{
  "num_attention_heads": 4,
  "intermediate_size": 1024,
  "norm": "rmsnorm",
  "positions": "rope",
  "rope_fraction": 1.0,
  "tie_word_embeddings": false,
  "init_std_qkv": 0.0311,
  "learning_rate": 0.00428,
  "beta1": 0.95,
  "decay_fraction": 1.0,
  "batch_tokens": 131072,
  "doc_mask": true
}
MLP neurons of a small language model. Each row is named by its layer, matrix (gate and up: input weights) and neuron, and shows model dimensions 0-127. Each number is 500 + 25 x the weight over its row's rms, rounded and kept within 0 to 999. Numbers have three digits each. A neuron's up and down rows have the sign that makes its largest values positive.
After each neuron's rows, "fires in" lists the words (lower case) most often at its 100 highest values on Wikipedia text that the model never trained on. A number after a token or word is its count.

L6.gate280:515529537529519526505527459515488490522424539483516495476472503501432495517520484492498518535489464539514494497522484518530458534488503532544503519504511456507544466515471496492513516481493509517474503517485506502506517497494530512519493521496517488512490520492456539506477526478493498489516512519511485477473503563511482465499484499521524505489478517506541523534457511522515494478459
L6.up280:512566507531484470472515498448537483510484508493544476511520497485480512521543512520532517542492501481524482526474505477525464490519490543537522560487517481510511522492484520538513492490502487509495487504486519506520481554509498452543535514470515488448505513508433534467511519489504495503490498486520499491503503533511502494465523465517582497538477520488518569517479520508546496521492
fires in: "of" 52, "isotopes" 6, "isolated" 4

L3.gate810:501455482470505504466488502503520516465491517483474512494490498481456504539512478471491514498483507516495485469505521506464482467488441475475506537509474485491472483509503494451504514470533512530484530484506495444526489488526500467470538465531506507484519505505489473501489483536466473541481531505447504511542485520568529521541521447504517494518487459527501498519509494469548483479497
L3.up810:461477489500495489507499509496440442494519472495494495516481526502486460473506482444489480470513538500538468523470491521538463494497533480559506452522515515477508525540469453508523516510503508542501500478521516503513487466499504514491493554504502478481478475467416512475494493515498454475485472490555517489552491502539522500506516509483475474498531459502494526484511535516509528509487
fires in: "club" 16, "band" 13, "side" 11, "player" 5, "clubs" 4, "label" 4

L7.gate321:477519494512519487520510531474528484484489501444474492465487519526497509513485450523482467537504492518438536501476469493474514535517535511509474504517538511463540513496461456495536543500490481483501495528509536513462504526505567501510481520566526477476481528470462503496526492499508491499488455541499464490532486472494443507507511499468531506530498486476503453480500470540484555483505
L7.up321:466559518501492478509502514470526465472479467494493469502491506489522471431475486483450517541488536500488514510509474480527477500528529552499501520472502549500493486477481479537487491473503504470481546547503534514518473513495472518507515513521470522543503586474502530453478488486519540463493489483514470512522535514496473512547535480499545507496450508485478538486505491482503535537498
fires in: "by" 45, "on" 18, "between" 13, "from" 10, "to" 5, "of" 4

L6.gate156:483536502493518476497503436517480522487504508540576504486456582496481496508480502485460486467497484516492444453481476497510530513522498485526518477519489496531516483520469520513499453490499520443502498526510481496509455565516558471513492476473516466505484477501452538528494498515492494467535516512522496478522519489496502446505504470504472492485490524474504528507526538529505499488547
L6.up156:418508503502582519534449545511510478498507482520464499503525512511534483495532458495466491524511519449525511482491500513465529484489481518509498549482517540530486484502513522526488504514527482502457540516493458491567491531492524466525500517500472478486496511482562471505490517482529550496490540463474487501501447512548539498499474477471520495508527500522470490493472499517511516505518
fires in: "also" 35, "even" 9, "again" 5, "only" 4, "often" 4

L4.gate418:501550522516461483512518521498574511507479494524554469508483518487492478462498504529462480500464486469467528487439517510471510505482504520463465505514496500453492486478480471473471517563527533508509502454493495468529522500533535488477515540520488509507537483463472512479495493498516529493511476505510513521500498501485553500503539507494482512508502495516489521500505524458521568536501
L4.up418:500453482470492519472470532463488514542515496502487490521483529541482517491461522520497475492490505540456436495449536492515479487502479548506514517521510511501447513498515495487455532494567525448514483512551509515488478516486541468492474482559486536494524516529512522489495451496525486502498490531504526569484487510499488489493528553520485490485468443513517525530518506474510462501500
fires in: "there" 28, "war" 12, "latter" 5, "chess" 5

L7.gate217:539484514462471522503551514489525496471525499502476508479528542507458504496455523518479481494471472545527508478529496481537516476501477491501525488492485520510443499484470462507472442528485504521453521494501497496486515510464501499496511495487526470549544461528505540484473494494504475489509489515498492514474481497468509477521518553572492496482491486498506506488532542530484504480465
L7.up217:541478491521503519515524510543515491535490474494523484505569494522532449430512493499521508513510522457524533458510504515483493518520510513469489499543512462512507500468494516473532480517493485501518526514489518432525450545497549483511509503476533519485505479477478467494429477506498508506507470455524460454508458533442468482495468513495457454504509456474512485473517507540471511464511
fires in: "of" 27, "a" 9, "family" 6, "by" 5, "hot" 4

L3.gate667:522494496512508550509561529418542477509507501473486521557530513535504474510501486510473540544539481518463498513525493492504452483514491523497537484540501489498504532480470505505500500508492523538498502529510511492493483483477505477493511486502511506466493464510516498484505477503462512527477496513482512497505482542512513519548511472516530513474533488532504502524490496531529553451506
L3.up667:493480519506509519476502471494496536497494531521511485500485440488491537512510486456517524506524536498512479519471494504483485433547467490528551508492457505532459536483490496533499513510495528490440467489480529440512517503486495510471514498509507491525494507454478501482501494504507492508475517491484496456499527496494521526543511454544507525463468495502481504480473485518459477506452
fires in: "during" 69, "of" 11, "following" 6

L2.gate778:487515481499505494509513490492515510524499521552526477531458554459445485500533483521506462464515508547535493510513489497491507459499534548478478476469483514459482547506521481470514479532499510497525499475498538474494492505470508486423487498530472501486521516461472500533539534516494458520520519477536506512546514491484507479498528476504508515494518483519488459458463552530483515468502
L2.up778:478478480499513450506507519528493498514510486489502529473509520506502443505499505503478518509502517544545539515506480492491484520480465513513478547479502467467531492494528486523484520528511494524511501502488524479439481525540452522462480521484500466497518473511511504492474480502535480463473498503466507473457524518477467498450513465516504556563478522514477539487437501492513515499477
fires in: "began" 32, "started" 13, "takes" 7, "does" 7, "premiered" 5, "won" 4

L3.gate66:521519466494538526500491520538476484534499543528512526506514495469491500523464485511510521511489529516491486501542514498517507510472479474462467514463508493522524471502517521536522499521530510509482531524499511487476503471470526526519523470501501518500466493524442492530499464489480474476497519527479511532528492532499490514478531413565464559488469523490497474500495521510500503447466
L3.up66:488504537490528488493490558531520502479508499473523516518467502499478488514505493473534498482551543504461465547544502490527489556476489477462445512511500534513518494452521505506507476480495510497509514504517529524500495479490537490468507481528491526494497527539478458512490519524459509479530503532505544500522511518489499509515524513515464517464486506475460469492547507463448454539478
fires in: "date" 25, "year" 12, "prime" 6, "election" 5, "career" 5, "birth" 4

L4.gate301:488511488475470490505533525506491515491509496464499494499516499490474538475476466459467494444437518477459488483512504499469521492471464513488486533492519473538488506522500515501490494529504543499504486487515518465507479512536518471511518536432490553491468504487493528455522462464499488527494542526483501498444496459516485518484528504521498503536513550454484471535534533556457529531474
L4.up301:461536474490461521470483507495511488498524458471503521480518506547494517500489502504473530443496456494478513482469511555519500499444463480498511487551547495488467562507531515490518492528500535515505450509493489505502491506507492492478469461483460527497482563490479511494471442514495490503517465476475502521506471476462484533487484521486528496514527494472510505483547504487546511510504
fires in: "took" 21, "for" 14, "take" 7, "taking" 6, "twenty" 5, "million" 5

L5.gate437:513500531497498462542559501543496484509462482494554474522501483470543501503493473509468526488477518548500500540514532451505466522496472555499525493482551477526503525491498465515517478501517511521474526497481486479513532474485512499492501517475494525535493530524488492498523521488503500517507465485505487479513547468537533455466490490530544499517496475466503566487498494489534493492483
L5.up437:477498510496526442487501524501473489518495481531456499527489514464503546469505528496503452515463500519500508512471467513496499511520496565501494550523487533505519489459512472528520504521494440501489535468473516474496475520480513487505509491505489540499515515475573496492544529479520530509517529520522527552511502463505480483522462507508500503501491469477538487466527578462477511479517
fires in: "are" 48, "were" 29, "very" 5, "arena" 4, "onto" 4

L4.gate1019:498531548488505457478502539550460521485496555507509502507510488481509518478508555526498504474483492495516475500521499527495540526473513477405485504493446527526500501489497544509530520544491534460484465511538517470494481479464519508555466494493499446491498531478503480496473518502500517507497529510482446437488506483516493455475490487542479498529486509497514548489543537519481488494528
L4.up1019:509552502483492475534507516516457506490470573486506537521500470493530534437506520499509498523462528493519527501501493517503537460471515536471468489500472479542486531475515532502512510535520479500490536501532490512515470475487502541559536474524531502523459526476540471486511518492535500470483532561516528498444524504501529491487515501550465504489491487472519529473500452527519520492492
fires in: "that" 72, "date" 15, "place" 12

L12.gate952:459477497514512479513527464515475515511470530471557522507503514507508491482515489505424479521513503484463532481481517485481516472504507526510494460544497470455552508470514498457513497461547559498507453502507500508486483517466506467485484542512513513460493511511515491521471550490478471509531539481509486430517533475506505492539516481492498456489483458488515485490502443479477558512490
L12.up952:499471542488505518485433508533484477521475501471544491503516506475497475488513425454470513490509485484469472540544502477537487439518478518502519498509509489513500480452480506521454532489507489490468479528473498472489469494462517519522479511513525505487459514483524502507477558497470524493488504473486520477474467473420506507540498538510501521484502523476479514506511478497507462497504
fires in: "in" 44, "as" 7, "on" 7

L2.gate747:507496511490516446494460476563498512490469479542494481481523492512461503468497506526516515526507479547521457530525488444519494513467470508486537524519474492481479504520518544562515472498500496505489508531500547479522441507524521475478508529523494475534524530493492464484545514485518511503550509473455517468500498469497551517489536492531499520485504511500486522525470475470500489492516
L2.up747:503499494499550479518523509508516482512494472515528504528496487467510510505464485452463453534541550518521437473478488487494489509479454477494494490469500502479502482518514498525506523502533538493528494523515503495520455509510486502499540546523460479540505488520529516495501481515462484450527511494534517509511481466539495500519488473458505469461499535490482508492481473493512466509517
fires in: "only" 27, "often" 13, "again" 9, "generally" 8, "frequently" 6

L2.gate58:516467533472500524443513478509509471498515477513517486481495526514519550537479496486495511480444469521501495519516526550504467504506474499531452487488490456491514521516481483505485504499501518505434512450476490460538456524525458475518511505482538491543471495547479490482529470549463478514505530484520430481497495509502495491530467489520540501485493503506505516517535525493515468534491
L2.up58:513518512462505501454497515496519498568499483521535479516488472458558523530470480445531469510473454517493482499457520523512492512535509530506453482528460496532475529479463492490524512484473505467469527449524546454528472483446484497486492464489477507467512499480461468506524509545492483491475517482523497499543501470467518524508487477508468475514505547491456507469498524488475513483468
fires in: "team" 24, "club" 20, "total" 7, "stadium" 6, "clubs" 4

L5.gate623:505491464502447490539480504540498438492529472534501513522499519514553530523497478461510425536504537510529507472507563489491453507496518496508503507475463521540535498476520433487530461499473510518482481512504515574523489506515500516508462496461485495496515485483482487485481550518528501520509501466466462500472481510487490502462547504496478540487514507515479462487475492517482480508486
L5.up623:547459531507488539490516539520457488471495470525524505519500480474514486505508475508517530577545468477502491521509513498468505503521493506526524527508509497523505481515509496502492465536540505522528501478484481518529507521529476512441522517490474544532509487445472523517497484489517519550494517507479499487516511467483506475479486490522545535491487512468524504501429502495538507532528
fires in: "history" 16, "management" 11, "production" 10, "career" 10, "engineering" 4

L2.gate953:504455483479454528523523497492542557446450514510501501538483524559524494509520520481507522472489442490478520534487492499460474480525520476485490491493483507532523502538522519507499503491521477532496475517473487504481501541528537501510509524550466492482499482468469507494482513494538519531470513576486485479497529486479508526493499525521523503501472486468461540493501479488478456528519
L2.up953:505508492496480512511486476519539554493432507551519494540493527526519497526500519503488509471477444476472498510456489491475491506528492461481508510457487510530528525544529490514498536464547460544507459549476481473475522521559508535510501544526504503474528476506496508488501496525517525503465501516519487492498500478507507527507525487506515522497535440473477547522457489451490475496508
fires in: "them" 20, "way" 10, "go" 8, "my" 7, "so" 7, "fight" 5

L6.gate438:501511480498497468497510498501495475453492497481459528489498508533502491537541469519510482554501521531504512504485528500513480504486508554504463510491488453490486506485473542517545520530486483539493510495553517508535485514478504466523518496492454474449498486503508505472510474508481508526540491468505471575449489485506544497484483497478531490495464489466537487496516475471488523515539
L6.up438:483489517507454526507530494481460516439506526465462477494506484515539529489495492435487488505495481504513527488532489531517520498496480516491500513522539518494504476478526459485510537502451514517499514422517548478508484477507522519493492495499491500495485478507502424456500498537515500524497496502508509531476478507510517477524548514448498524476552494491510519514521468502459499474531
fires in: "to" 63, "and" 12, "than" 7, "or" 5

L2.gate684:500500466497504566516476474532544545538459479539497517513476474487478512502499497505529472467480537490515511481532540472499495457556497508507544448501521519505500507480525470517507521542506516478502491475483508514476499481521494505517513534467531446471465514449517466490494477487504513515487550532515512519513467501498536556537490499511492539530573448481517513529450453512471486473500
L2.up684:495455480488545536488484489523517543502504474521525533483478509524505511548467495512521462482518524498466507493529506468503502494512521481525541502478515559517495519514493505522491507539547549510478514470479475520476481507511539468556534509495537460477465507492500477487487502509498480470441495503494486514504484518492519510526450478475520491519578464523477490501506486483456502499482
fires in: "american" 29, "british" 12, "democratic" 12, "federal" 8, "political" 4

L11.gate54:520486492533449486498506517461499519464508503484501548471512506514507541484494446510475464497516504519517505512466535488514492505476462507462495542513510489509488402494529493523548513469509480446520482488537495518498540504496448505482508481466522520533469513463497471502429525545492531502489464486486554479490508496530516531509470477484501472447491493518480489525526443537513536485505
L11.up54:519495484494510527503497495568508488528521495473504515520464483488493490513539464492481497484527528542536524483536522500489510523500539515469511517482480498484505529496554521493497503487462507488525519468474511535511563523498532488511543538521511485500498544520542494546499520512516544519472518458524465486498525500477505465472498484494504516480495500528487486483511481482522550474493
fires in: "is" 48, "100" 5, "was" 4

L11.gate1022:528520468490516513505461491487489485480519511464535528482486541494535509465541525516464446524542539505492514512530508475550468515486504537525518507493552491467481510491478536491511541459485544501493550538490529520487507542510484465526497497492527502447499495472493482506511500536502506519517479514558486499508527521518506487500471500473509496515498554503517506474532551532482537481449
L11.up1022:465522474516493498523502516498502495531498484518513458478492473515475475457489519513503518504463532545483468498536480510487493501541524531497502509515486448463520522520458455510503528467490480490491464484510569479515499463500509506481482478499502489469519541492516487486500525512496465494517501502555494540499525531487455526551498485515507544490531506522536465524530539537521508464526
fires in: "to" 43, "and" 16, "on" 15, "by" 14, "in" 4

L4.gate992:458456512471508518465556517529490456541465504500467489486482504486487511503523495531533520501471527494515459523438472485450488515475532480473468494514544531529506522501495489486503473499522516495501477459520487478504486545462525463519486521461483471521496528458506526458511515500518519528524513491496500511466482516508484495507512498514480495503544513505491517517518475521523497514520
L4.up992:510500493443502503441560448484508468526514466479495458481517530494458485524485522560509546479516521483492498514472480484473489474492506498480500478466567489556492475506471546470453519498460531500517476516506507518452478537489501452498513532521476523519460481511503503497479499482481500519533508504508458505496467477493479505485500519479513494562504554488518502521465513529486479479498
fires in: "took" 26, "takes" 8, "taken" 8, "given" 8, "gave" 8, "take" 7

L11.gate864:502474483500455467555500532457537529506483500469485480544464500440514487500519533519470515515522500496519484514473502513511463492508491515490494508436526476495492471493472540483561485492476515478530513503515511489538473547527477531482505468481499476516483476491518545486511528509498526514507495480497495470463481499527463469505519541471550479475513506462491457500509529535555501514448
L11.up864:522530474515487525463500541522481473515501519524525470487491500531515484506513484496490536493496536499510537534492520518465549469521534525473475532489497490473507518545504475485513496455527522474482492471486536475513457512493536482501517523459528547538514504478485505467478498529487482492461554512480451470509470474493482503447430483526450478526502489508527497482514504475530487512518
fires in: "not" 25, "is" 15, "in" 8, "s" 7, "was" 7, "has" 5

L7.gate868:500453470496491532479510507475537516513459497497498477529534512486488504461496497503526452514492530522443506456520493481469522506490511532509445553534548501508476508467489516544495514500514527484516497497516490478523433497526514500459536502508485509482517566533513504485507488479495497530508433452504548470470499497511474447497500483491476487517490505499482533465511499501493560502479
L7.up868:534469491447486510546490481541485505517545572490511494501482493468502528488500481521488518499525529482491474492517486508468485503457484539478512495504515459517494496504511521508517506506516522522509518480522486526454457510493496447491520491506518508498489527498508508515539541508455504531505525533493522516494541531531507534468514511519518499478442506496523493472540505460482540459492
fires in: "it" 65, "there" 25

L2.gate259:481455500523537511514466471541467481516478478507489499518489489480552459513535488537475501473470464422516510523489473473533512473503474518495525445496477514488499558487497485493536451505497540468524493499532513516471505542485482483500505511496517514507479521490530490480491420488471501475510494548516496480469459433512493530462476509553537541495509502532473563516474486488500518522483
L2.up259:484520497528529496480460533520462499491493465503504499496543504504521477511486482559465508484509452493514510496478557493497484463523490491524532502498476479473500513459493498464488421560490511516499505487486512522494514553488536456491466469526506489477481470487482505472499451520472527480494475530507482507508488465496494487521499503535485474534540528509517489496458524504458509509477
fires in: "other" 19, "northern" 13, "central" 9, "separate" 8, "western" 6, "southern" 5

L6.gate561:538516470478498468546486525533481513455493506474545483530557555551527515517475500496481489532462499498498562512548524532531519507507472480505480514487504491516493473518491515480500502513483536525501450486460463545497474482503503529523549517501476536526513482527517513490516523488527534521497463512488485514498506503547569462455459479523500583483507500485478492509523499463477487481478
L6.up561:547495513466535482563554512464488469475498495461491502535485499499529524523499518500551504548527500502499496502531512512475526491450462463525533491502510513534521501515535471518514481500461533463485475479486516538531452463490490512526482519499520505503466524506515485526492463482548528496548489493467526507469491500533496511486454466562463511503515503490505496529466528480509460540475
fires in: "life" 31, "history" 20, "career" 11

L7.gate249:505445484489492492529475518538491538489494476526509507522516539476491467494489474517470492492459494493511490545503515476459457480508505496466476521511536507494499550502488494489481470467497496483492513531500457518537522522481496502515491503522506554502534493501495531521470507489490473465515545470507488490496483502518528457547510468545520522473501513500527503482532498512495513511492
L7.up249:509473523493462504509531515500548514557472521534478450486453473481445487486479530481494513498465526491453480464505496518467477487479439511499465502487476503477446494521521552456481512522539506469524525516511536491480467501495462515494511493504501488488524458547543503530473499495509491498506549465465475547521497507476532540505512490525501555488513491520504525495506497473502534469492
fires in: "there" 32, "what" 17, "hodlnaut" 5

L7.gate940:467535514546504532496521467482541503516526473477504473460487498493497490532522483509492479490516541478534479518515492524478479476532510500506502529494491513485487502523555484476497528478508493482514493532499478486506478439466498501457485522489490459517510482465498503483503512454477525502480538481466487465506448470482525503555526480515534484506526515543523511515507476475478530493519
L7.up940:474464482510485471509489509486468540513490518493491526490496497493494509504530497506501518528544488503511567491465450474465478503461433513496535463521511501475498529489542548523507516474507545532466513473470491523528463499497544487457511534489526439519505527503499468484484491487464467541501508505476474500544500525485503521485500532534557501509516477482489485508553480525463464490490
fires in: "of" 29, "in" 22, "during" 12, "following" 5

L3.gate802:463535532521490551506504511483447577486505498511472500494518513515460469543415523494498458512491506508501538504487514490524507486534470500480517466503493528482487438510492488538491464477526498537498534452499527497492513486514504516504480489493493435515456518475501472508520537506487476467529505497456496528491507455519498515527492486495480527512486489474532468489492527521531473523540
L3.up802:560490474477483465531519528464510498496498483518486479508492498445484501503527507519527529480481478482495476508527498486516507458463475517439524503507483505550509485493485507473470535556531493538476521462525475504483476485495473520515494511475484531537531523533507523488489533459537502498479470540518507512481530471509551483528483536551498529490521467525503474450485522505501521497489
fires in: "area" 30, "york" 15, "billboard" 9, "that" 6, "record" 5

L3.gate104:494551505499531486498500506512473452488529490494506528502490496528534538484493524468508521502499498489472525530506477503535502487523537526503501495497583447468538500532526485535471517515470544556528485528515499472515520474481466537494504478514524495532522446487470538500502478486503510476508518497487491474521495471466460562511502495494511498473505486461533450489513527516475489517447
L3.up104:518486470476519481501479450474459518520523508535528562526515505537494506529492482501478504528494512497490499536511509479516512467532513534510512506511509529499526498537481476509487503500510533504480497524487499485514522516533540484490502495540523485500497534449481517507496492517512492506487481478523533471527537557524463537556498473453534507479484543474521518484539496525503426522492
fires in: "100" 35, "000" 23, "ministry" 8, "twenty" 5

L4.gate207:476535511493534487480512485498487504509510500511486536517524511531486551507515525505483523527503508519431511442543480499516512491496463504511459477516528487497493492497506522488481488478472512483500494524542503470526536530498514510446503511494479509503460524538501494490488533510504481567489497508506490504505512515522490474530490476528466502509496512494497511459483547499488470537511
L4.up207:476546494500553505506495489512484489460518469513505480518543478507519549512508535481505530491539528506439497477488462499490461491459446496467475514470501517504505487536472506529494485475461524523519484550515506480479505520499516529451499485509544516511478513511537502490514530497521516548499484476476505500504549478554483471491509494510496502515515508472500503485506496504497487546474
fires in: "only" 34, "first" 23, "last" 18, "every" 6

L3.gate652:467483555452495501510522496521547487473470515519477480536466496557489549468480528522497527496502480504472466457515532525457485507478479536495527469515497503523461534496482497496516501444457517480550475502492555519494482498472556513485500533486469447495478488413499483446476509530499538536548469523522467483500489509477498497497523472516545480485519513487497478499546478485489457529506
L3.up652:497513465498478528477543514452487506517521515535505528450462455504560553501481529458538517520505503509533516484443488511524485534500519516490521498493512509490492537539469507473507496518505514492483492464511499524524509502502523480516491501516508479508485508471505527444523501473518499498510577510499502486537492464470498531444482498479454459537507484540506443463499475478539503480519
fires in: "not" 28, "s" 9, "to" 8, "because" 8, "although" 4

L2.gate432:522553479515532497490481505540443489513505507505510549480510461513470557459477500514492540486550519468500533506499511441474498501563521465481491477509496549498485497502509474509496500480491519489547517504479530477533508482482525516484501522488478516526509492531509521514487494529490471470542479535494524525489536463487513523484534492499497518473498502506533458522519477487477452503502
L2.up432:481510500487525516497512496529510490515466473500493512523470511521561556508462486476531528520498536494508544475543500511478490499469477516527488477506501476479521487473510512488517457520523471522487468507504512489503507524427460516493515519537517568454492500522505491501560498472520533513499515496511465488474539504539459487516509436502481522518518502500501492456498519497488517484448
fires in: "only" 36, "some" 23, "just" 10, "any" 9, "every" 7

L3.gate20:554488548514529504471549464486465486508539535500521472450509516502486490481508560468492505497459501544523496504465483535516536560498504489477507482487507477515568515515525474450504571485498501506506500506458472497478511550491511530514490492503455504531518497487488514479516532503515495496489491475515495459498506530491475507509528501467539486478519488452509469508500514512533515482528
L3.up20:482495503514514474498540512499481483563504475486530507515516495522481483456470519545499562515494501482483535502529489496511502505509527534465519526475530486451532498461482491489517491507520499491529459514499486500463496536468439455440503450477476501489525552445480509517487519492504560485499515523515514513546530514499475480493465485506487515532488476501506491505484520509464506526521
fires in: "has" 47, "of" 14

L2.gate553:488501512526524483517498538469506486495498511547504509514494500521471517484523453518514492489477493494486481470526500474523500490517495516513489506501461495475496526522508485501513502545512508526519464505580468540497504504552537483503555466497506515510502532534537515500514487519506501497502482476501503495521539485523511438539455429543521496468506461478498539488528493522510526510516
L2.up553:494501539502529552484516469521488492479497526480480518469489500473511493489483530502457531505476502510485476489473521460503481548454463510491449510492444464483483490493508517545508482498486450498504455534525533534491527524510510502495521477486514517531479509518519543527553488485491463465495515504447514523530469456513528499510485520503498488509455507503508466474488495489518543463505
fires in: "them" 30, "him" 15, "it" 11, "himself" 9, "again" 8, "itself" 6

L2.gate677:518473510517507477491473467544510528492482517540518479476466440509491508517510523493457497451512554486492481503495483515513506519537526513483516502476496506493487487553468487567566552533504470456492475507460542511510531476493470460475542517516491483525518537469491524465494522467442512469480518503495498531557530498464516507466523502507476485490508486482501508485505502480514509501564
L2.up677:491514520475531463482486516471479505505510527517511511510493487480483505552537551546485502487521508512511504531493484501464486556441474498506534540492526506486504495499471464503497501513491469531514498523501504487473543509529561436513562469484490496538539509491475512464478477502499545524503504452513498526516514501494483456477519529484495457507466485532502538565458527484521499475494
fires in: "has" 25, "is" 20, "are" 9, "have" 8, "consists" 7, "consisted" 4

L11.gate443:506445484551520470478488488482510474518494482516477496513474508549476503515531522531565527498528503530466520472494518489496553523502490521486536520501511506506499514485451533527512503506507494553527505499502511499502504502506481525438479523477445479507505493483508462505495478460532487483554508441485467478532453535490507531490459503540509568483478495533447494524510510471519532455525
L11.up443:534520485455522493503490456534483485523520523483518521502548556487500492511485511505465544519486516511496515473469479492460482503468475523498465519500477460499496512511526497506551518501461493474468492485484509488503537461483513495458467533533483480512472523499496508503562519455523559536459486470456497531529482535486483535497463519515505484436517557504511495474466501492493505519525
fires in: "s" 18, "it" 11, "i" 10, "him" 9, "is" 5, "not" 5

L11.gate220:477505509510517518526471511501511513533510524495526482476479488462494495475459552511508513534513507473478489524500495467481467529522514538509502512533518482503483492474495539540539467508524523514490513479489521531439493482513518490511557522515495485530468536503462522464516493492530485518485452495487540512492507539513512532519470530609520498514499493530539521480471457472439548474465
L11.up220:543498519511487534480496538508491518523488511519487499512493491499509470482476511457517499517450515502491521473499513541515523510452459513457505497500552494501493562475530511480458486454475500528497513522538491501520503497474508506503478504460531501446538524501490481491487512484481513537493441488518493535498562476456481513533542479487533492564535550490509542496502509476484491467480
fires in: "it" 67, "there" 12

L11.gate535:489495478510490507443506537481513477465503488503501516485485508474483503506487485512483526548485484489527508457509510502499478501541517566504484481483531552493506488471457512453547465486508497511510479555489509542519520477482438475545497564510496519444502462504516476528515522500481521505446511489502531513553511522504465538471514482534499531493472488505469519473486516501497501501503
L11.up535:494517537548469490469473552485492477493469489488542478536481502499507533477468458467468481572458476497452501515556505456500531470505475515512516489490511483473471551546495503455474502481429488507531510496464525515504497525540496478466487498511514522517525492493491470499476506512484505520468474472525505500520500482469492508512535478474494495485502520527504478449464516508534528459515
fires in: "were" 16, "are" 14, "as" 11, "0" 5, "it" 4, "was" 4

L12.gate777:513487508526485490492557506505511510533514518480517524535484538522518482535471502499444506504501516536502495495466502505473525451498494490517511523483504511503519495497498518487580474485480432489543504480491502441538497491500446491479485467470453493476505497483498486476512530501450500438473494491488470449511510514531499473540497552450489479482510507466518507487470445445502474510541
L12.up777:498504532503507491518527488474518504510494522572471511484527540510434504506504520508486497449512453507465487549493506469505502516526450506538518497462497505476554515472504436438524499463478455504515469496484480475521499488508513546536507527439497501467493524469495505509487533488505527499488467468546540502491499512495488462505534526451490511513497513520481560482503494494516490489534
fires in: "be" 13, "is" 11, "was" 9, "a" 9, "have" 8, "has" 8

L2.gate551:493515524497541506547502479524467487522509485494516494558515495493490482523527465509543540474481515518520487523456504489453503483493533543503487467494509543475519456496496461517532485479500485493553475496479482515474495500519508509477498535499504497516461509484508457451499495503507531500464496482491460529465490510480525514494542541521469458461493504531540534501489474514515531516529
L2.up551:464540506558469511506506533506482519508468546482470521476483493478492501464502525466536545526520486522531499505473458523551470508511536447508499476478494443463477539498507534480508499507497486504517517513455530458508504500525505538485515495522495493499508500444470482493497479477509503511500488487525499522531505487511494472454470482504527530495503470516463496504500509504522550523480
fires in: "0" 38, "2020" 20, "2000" 18, "1920" 6, "2010" 4

L3.gate468:494541527479512508506547487536454518507470494504565493503482530484496466501503536491516487482492512535481522493532501504539546495523554510521494457463512466515484497533486494554531522461510534491515519534490505501456503497534503499517490494547487495520531492520494501521504492509508503521499505515472515515523531499480507522514498496577501517481487515494478516480514497466461538483488
L3.up468:468484523506513523480450515512481465496556477465476487544503501512501523485495455509486561501479521424474501490498492489454483512527525546463484538479507513487472452490479483510507443535482492483508495499503537489526468500498482478508504459491515528500491523461526497497475487520514520519503466518505476505529490537530497495541538462483490488530496511523495465498512523485537497528531
fires in: "100" 28, "000" 23

L3.gate567:525485494491518448503508490548483473484503509451545522488475520506501496504476512501489479490521501512487528472477482517520552471504503529488436456553521508514497482489508519484517482508465496470544507487483551484513560453503508503481474475472517463489505500505508541509512469506504547527479474539542457528472532558476501479523503537541565512499471472486541517483493508543507495510525
L3.up567:494488473492482457436511486488516501457468470519508508493507517495466470503531458540480488535490501506537487539524536500464491486506504520537469488532465502579513528495486512524511468558498495489466498516559538484542504509488485484509507480488488507493490500516498438464505482495550508518523489496512475475514485505504478520508455487495489481501506526451460492496518521502511535479489
fires in: "by" 30, "during" 17, "through" 14, "for" 9, "of" 5

L3.gate836:534511505484499460507477469486488546536483481542482482524476504496455470506495538470540471513471483532486488509541510524480505491490504483465499477497488456461471496490429496494441478556459492557512520479512513511512478520540476486515495493502498514499522457488465514443483472478529504505534480511476492506506498484489528488501497506514472502493513513511523528514508522466490523539518
L3.up836:558513503496520527469493518510470492515479501493510496462522499536475507510492519522523481542505497507499536483562488511515463529513515530500518507567460511457486477495483486478518489523475505524505486509546532534534489506489506486469504467525519538538493482536464480505530465474556535492487504506483516543467490519475539460522466498522496513531507515493531528519491492490494510480492
fires in: "family" 43, "body" 13, "board" 9, "fleet" 4

L2.gate879:525504471519496508504517498475484510483480489504534496524498493456478478504484508476446483530531496514519501523553525472537497529454523478471527518482503459493502474502505502512481514528468521479526498564494573485506502505501485479520579490469484510511494490545496513467540535490492449487469472528513531518477493515495542507502508522526436501492478545440469534511496514508511464533485
L2.up879:497481496502462476517497498530469483473463480483555545515528530508531526502492507455493511551527491483485484458498516522527434509488533477515538542456476449502508510509505503490495489515443492493513490540483507510534460510513464473491477463540500502490495491477501445522527476491555526514506479476513509504496490465532518464518476502475489475507492540513466506507449511474527471508528
fires in: "also" 21, "history" 16, "often" 12, "generally" 8, "eventually" 6, "sometimes" 6